Part of a small language model's weights.
Size: 15 layers, vocabulary 8192, 9.79M parameters.
MLP neurons of a small language model. Each row is named by its layer, matrix (gate and up: input weights; down: output weights) and neuron, and shows model dimensions 0-191. Each number is 128 + 24 x the weight over its row's rms, rounded and kept within 0 to 255. Numbers have three digits each. A neuron's up and down rows have the sign that makes its largest values positive.
After each neuron's rows, "fires on" lists the tokens most often at its 100 highest values on Wikipedia text that the model never trained on.

L6.gate35:118081113130163142159090128161125137120205082103123140106115137153136137151154125163096153105164122161187121109134163151120092121149146098088097122154121158143105158160136112141119120149098126136126147150164112094141098138134123141122139171157130161138139167147114140108135137099124140129100164142091176158160135114099143124113141099116118085151139135161147155082109120148116110159141129111136122122155165114127172131140095108107148108128139127128154127153112103103134108119127080113127139153042137114068127146122106170155089116135142105149128142131124140129153086115120109140
L6.up35:134134146117189136124138172114097116172101158166136128126102121115071123120147146120155105120130159116157126159124140076149121110095124164134076123092164108149112094108144133096136094112153147118130088129122154116156126123169138158113126108097137142105123125116125131130119151118108112192160125113165119100065110144142119116123118102182138181120122116109127102140124127136149112135128084171123107150119136107151112110101108115112100101103106085091082101148103126121134109112129138130102143128156160095122089162140147101123109158087127124082110097126099090119112084107101103135
L6.down35:116155152112128114100157152101112151174076181152124143169098083106074128104130137113142092150104142115131129146124117083143150151103119159167110122097155128133140101061149155119146098101175138130126121105125144141104124115137139148115146096091144112116121110090131127121130131138107102177143118112176097110065133139166106123133118144147138180098119095095138084160135133089143119124137133144116123125119119143114098120119154124133101136143126099120099116112111140137136116099105174144089130109184154120142116116138159083093146154111112134089131103105105075126088138119106148138
fires on: " |", ":", ")", " added", " title", "'"

L5.gate101:145113114094148114126097126148133135150134166101117133134111165110135101131160142133128112189126137135129114114093097129112171127062096139158138122136155146122115159122121135078088115145155134096135109126137139152113152098119119146158122111133088128127148174130143089132146157106150102116142080138120137120134143126132133114127179108152152089092101138172048161149175162124121134152169138082098125149144155108121118101170117136137125128154118119119163164134150127158105146118128131116124145148124138143083148137158138136131149117121074131157173066096148135129159094080121153138
L5.up101:080156121121152062144130111063130163149137136118136145116134089133100132111118146180130106139143172111087133113137175119104144148104146137136151145171141182108140127127181177146105120163134124135126112167130101110111120142161136113104126128112156105101165141117129118191124163129079105080128123123102093158116123086116092109125142116138137111147112125101134106142108138111114088136120125120132144144156110106147072137081132143115102114124162113090122113156155127094129136138137134160115131173111077145176152101116174133120122108089138111109114105119137105089141117132115137109
L5.down101:110156130117116140171055135152108108142103106131098152182149177166132114139139154157114121134152097117095090114093147119140148109133142114138111121134139133103143134144143140101122149178169111146118133076107152155108145111143113146160171128152093138120112161129099119113137121128151126161119112099155132115145153206141122129137151145138097090123139147107135160126103117144121091090162154138088114133092129126111149109134124147147115108119151146141151114089093095127170116142116141098130109108153128090100105172145155102138132176155071119150132103116142145165159167091152109134
fires on: "The", "In", " in", ":", "After"

L8.gate319:158139135171108113141110155131135120130127115130147110168158184092133119119098145127138161133157156126119123139150125139078118169124074198090125105131104146110127124139104102105111132121117148092140107112134126111137101148150140118175139148141122134139093121136145150119149111126093145130124104122115098067137114145127125131138125120125108127126124113170142110107129141118101135131112084085122121083117148164137148140129140132089151119102134159171131118108129091141177117172124106141125137126105102108138146135110075103014119139093125156096153146056138115148103113134145139127
L8.up319:120141135071154103174161145114105084173165130112115131123149122172135153078148118183116195129132148147114125136149121094127109130112097152124154104122146123107132142136104161159131122134128144110177134137118164111146145102132153118119115121150115108137129089180179157082110143116106133138127135123124090111096106112138129119087120169092169125114126099148138145091073125104131095126117143090104082106141152140159091174108140111102115149133119151117096118122105130091161144107138153101135123112118139125143106127080164120179144127163111171123128130158142104151164131126123115137
L8.down319:119157135134132117109143123157090125118139140107128116120132123132087127088130145088091128155095101116121105123116127134150154103114142120173169168147164145151123145116135113146174086145133124159107096159142095137135129127097136136105106106156131106118114123128120109175136131112158162154140108115118184122139140127159124076146093090139094144160091106161136138174127120109150099127173178178108136141121109091123157109152070126103121098122067101123127102179152172108125126102126135133137129132128124080148112103151131132157165094124146123128091094157116107111157108139111091173
fires on: "0", " of", " to", " You", "1", " on"

L4.gate227:087159132104112114166096130124141139140134124131116150115130157111141153098104112118093083112145099135125168073097141114172120124122137158160128144134109120094121149125144150094114129133114137134159125096115140116121117137104123145131120093112108092131135143127112102123142137126149118131132119093111142170187107079117130146135181127142126127080173136149096150119188158121093116117153143104144105178187051105126125172123109131161103136134086148089167112129121130133142137140168108123176125146117115134163164167144131137139146137147099074139152147093144169111149134129111102134
L4.up227:091104138112150078126139134093133138144145134129124169122102112149151145119082136124152099146188120146120109117126104135116186098134173113141159143145154148090133144153132143162083177164136074125129149149132091132150109145171154168145158119112144069148147134141113132127157154110129144113108140162120164145161155109117151160127118100158126113099127152113116148125129113076144103152163114103095115159157118081081106135128114129166129109168133146110109107141141134151078114150157146103115118049125103133136112146110102154146115097127131157148109097122154144123118115129117143128
L4.down227:098067113131111081166122105111086103105139132129158186119096137170150134100127162095150113146166118165127118122126101100138166106119196122166149145135126147104123144141127134124120135149124068148111129157153129135168116135151155150154164125151123089134102123123113093109135148105113141124073132162102168125143136077121171144127123105155152081095154147117116140141152114091143076160138108112070110147132146109094110136149103139161113100141157126126117115149144144118122133184155154117118106089125148139129138141114115143128107116122122111138083095138170153110142118138111130138
fires on: "In", " in", ";", " by", " of", "uted"

L6.gate55:123117140106091128109137108117117134142148099121145147116096109151135118146080133119128111099101139151113106169115172123116131120118134128098119170180131115108111176185105111145108147129104128151151117155115114134123147125137131161107148151136139124141087142118139122102103159104123122104159184115166115097146092118126147080089119107102107131123149065154118105168142114167114161118120111153103097160124148145101121127122165107132190116137128126141168087138120109100156176123153131156135143139130091113110121153124110107132137174160138122115157126123162130168173092112144055085
L6.up55:129097121125129175120139102102121114133084162135130145098092136105118139130158091143144169148103131167114124133144131121144100142121138128101139148130142171125151141098154152144115156129049138140149071183125123123165144148146154114110138139133166154175086107117124124089146143116103121125099203124141107104105142104080157107146134094110152133099120094157108116140096121132175126107126153144114142125136134149158149142105125127104136123170110132137142149144106131076136152123165164122148142091107060084133138123144134117126139142155121090119168108129158149111159140164148102108
L6.down55:126118106122175174128161106137134138116086154143139118104127144101093098163134142174104142133089066154130140154150073121120105143097130150079076148101151167109147135098146141147152140168091139085167117177100133145127122160154148123115166140148150144147135093077121113128175142133125113143142170118133102132113132100085150129115139081141146130112135112139139133122146168134170116151117142128116088154148119141163146109109124132095136159186123126141158111139127128101136130133067165140111131136095098122127127138152131110135119136153111081118135150135166150145171128135104110098
fires on: " |", "ing", "ng", ":", "-"

L5.gate356:142147108127127119117124128150133090125094139077144139129137142138148119118108181116110164083088156123112106161101088116156129122132138058101102126111111104152099129123111096099164158130116115156120152156085136120121153099150142122101141166146077159151081133163141077157115147160148165115080116129137111065126126110121119152094118155145136131114175135154141124152136102122105135126127135149122136161105115152121151162075155163106142132160136106109135148114126130118140136147139108111147094130070150101110151152124101141115097164160112136108131127161113131108150088153145175097
L5.up356:167175107118154130135141135115131134156101117117136104122128108166110080111150174132119103111090113143121114177110108134148125162088118118125156129106175131137140112108129125105127132126073168119128071111136141105167151119138154117120146136100146110145161142167113101104139184094134164112131125130146086085123115083124121166112074129165106148120134119094113124130121131143110153120099119124098136113131130112149140112133178133127158117165085111120136123111173174132139087134143112145077148120099133166099144124100097093129115181157141111082136110118115112135173084144102148104
L5.down356:133155099133099133134130142099118171160137147127180086133127119117119093166133125143137133113121124163138118123128079152119169130109137167120126112074131143101160137082135116092093100115061182119121076115127122105168132125129153121143124128129135135146142132118111110076141135080142106166150161149145102133110123110135121180116068166172127112123127124125088126108140137122106120120099116099164110101133140119118128135122151114110147117122094122105140083108156170118121071143119167112120189123158133141164140107085110129135130129154180106148167116111123136126136087099131154113
fires on: ":", ".", "|", " |", "–", "-"

L4.gate420:104157155128116144076144110109132119149072121085166158104137123111091127121122151103140149146144123176100107151127131105156132116133137170138164144135151104118138145102136095103149128110138107172170084141110124180142130102152117105117113146116138147151110126111161129153125137175146148130119116162105132120162147101123156111111174145179109149153134163131093101116150123188124112115104096156162084110141102117114113152087116089144130136163115129130149134141115178113147123157148098143154086157162106145173159141134111149118131124167133157118120085119114127166154144124128073146
L4.up420:114155079120115133107167121123159119107091139113163128129165121124097109121170129123133163147107139161117120157123116133147142127099129151140097107119164090093118133106113121104128072120148139143131101090116130130158097112129134185148145103134114146109118123148141134150150137128160121131167117095106156122072115161132123149115165160138153171123171092130098087142116113139121108116093102124168107116114113118139084112112088130131129110137118133137128155119170159136175121113118150136184167127158158127129127132151152125096150185134101175119124098143112099143204101176163130151
L4.down420:138127034136118105140165125146155139111100119116172108152161129133108121134189116105147127145093129131146141141116124156115144150095141128122106111109147112120130132095117134127126098128112115090130128102127142131153092122144136195160131098139109155103109152144129122118164153097159130141159118111110155115084159171143102134116116161126167149096172087132142105136109120106123120133095124104140109118105121097149111097130072156099121097145125145133116125132156155140137124101109129129193144108149143127116132126159161154103144177104122157115153078154091151148184081168128140128
fires on: "ce", "|", "y", " |", "io", " of"

L7.gate491:088090107125089110142128159122112087152085110132087152120151162130124135121170118138106151125150127106078162110090093109130115159099096131117106151143154091148085142103151155104121154148101127120126132100111160128117163122161128106146141182132089137101104108117116114132165124145105194149067127090116090131154124123135147146143068097123135104156125127152147107164138131157132090131136107112133150109153158132171120143130130136110122108160148130115133136126106110126151139182107140130171101122142134154141129154118113121174095129142138124129142112095088093132128120175181169145
L7.up491:107142098127138165159131128151144117170179109100105145140127122136147110150132111079087117162119119130124163161075102105154109161126164107147106090136159108096130094096152120101141147112113120128165171118099160153135155127112142121096141136072141113122121130139145145144134146116141105121075124109129075128128148135137129151109115098152103178163144132147137131178147086169148139070137120160150135128140113176176091120152163167107151137117100102122146139154081162117151155150126113119134111131125141131145126173135150113101125140110136086131139111155104118082145122091127115093
L7.down491:130101164169106207133134113140104168143123125135128155167119087145106147146151114125107129110158110119134129114119117132143120143166073135132129129124163118111129118105156174106152135152131128145143143100134140116104157142109154128113152138073103087170133082142140145093158180128148092116137153124136075156141107151170127170112134144168098108151160148162112109119124070146124117130125116143158167095139098190129100137105159159125167156138092104117131106168082150135113143101121127138151142161134124104146155151144129100138111119107141112099116153118123094131134115128171114102
fires on: " of", " |", "|", "th"

L7.gate324:133121065093126124182109113100159110150127146136130150151154167113156119173163135110133119112133152145139128113156127154113106098132094158108144125077110172120128139118108119057133141163113118142160115120120105131114108143126131139166124129114097158124132160147110091114114149166114138107128128124099117126115083135127135124129134139109135110151150102132130192126142160160085112107083155145116098137102114139101067107115135154136196134115128171113129112152119137131112153159097098127125164170118185124128136150110131130100101117146121107163134169078117110097176093132114127155
L7.up324:116094108167120122152121168095112129172136108113123112147099152106096154169117134145127118116157141098143113126173131130127095168188166154160135110105074145152106164159121114161102145118100137133186149131135147117177176117124145152131102071087120124098144131128094150119091124099101119122131108132148088146123120127135113134127137118090130134140088139113122101111130123165097146121128104079118129141104120127153158123148132121192118163134092094141120104143141105133124118100169158114114140128113154163124141120078136107112099119131110149124108096088132083100167132090097147146
L7.down324:141135135155142108119118118134166106088153091096110118126093139102133121103121122122124142105141149134106162129149128127110141170142176095168177106120132124120122140146119143128122135112133165128111147153127118144138116139157167127096119175168107114119139127161092129114109124110125097153104184136170148105122121108143133136118125155129145126147142083112169101149138173123169162166123178139174140140085104080173161148101129104141131140114142066122097156107169142130149092063135143107139111112133118171106155096094092076153170130130151125112127082146133147134139126155143133127
fires on: " with", " to", " of", "on", ":", "d"

L5.gate185:136137137153116133130099109121151112173126108157091166138095149152148164154158138176050167080072089150101151143123139138134136154124148126111177123138113102120125122126092162085116123135125114144133101165116149159086112099129145112142128114125084088115142154166110127083101115104111108078150117106153114106117157089132156145104119115141131109097127139072162090133138096114111126116140104143137114122121123082095135104097132156138154104156128166125155103130103121091139139125159161162104121126109116091123148167139147166144127137137127127113155111143137119089124132116130081105
L5.up185:093116140120102113124123135137157149152057111132130097131103117136152101122119115160152131114114125119061087108133124124128125171136135093130135147126097118116111103130154143130133117142123137138145086136151123097165129133104132137100153107169084109125176132168086126099130113141130105161157142116186138116133156128159104146117131111138062189132145119127097092155134084099059131118133115128127141124145143127147156152090137086107100089153136082142116120103143115144135119151142133143099120130105174137111115112101142140114126150116162083112105106133141135100116125108113198079
L5.down185:111103156151118141109178156135113136108101112148160085135123114135141093103100149160151122138145108127103073097139134095119179157076146085133130121102097123112093111107140138105137108125120105142109121135151135098214129122108143156104167123151129160132150125163100143162094116141090110152144122138179132129128155150161085143121152125089104173134165121150076135154076102117112116126108156143141164145132127137131149174109157094130117135108132072140118121111121112133122108125152124124099099138106153152092122099090129137126133100135154114162100109107137142115122097114100168110
fires on: ".", "|", "7", "8", "6"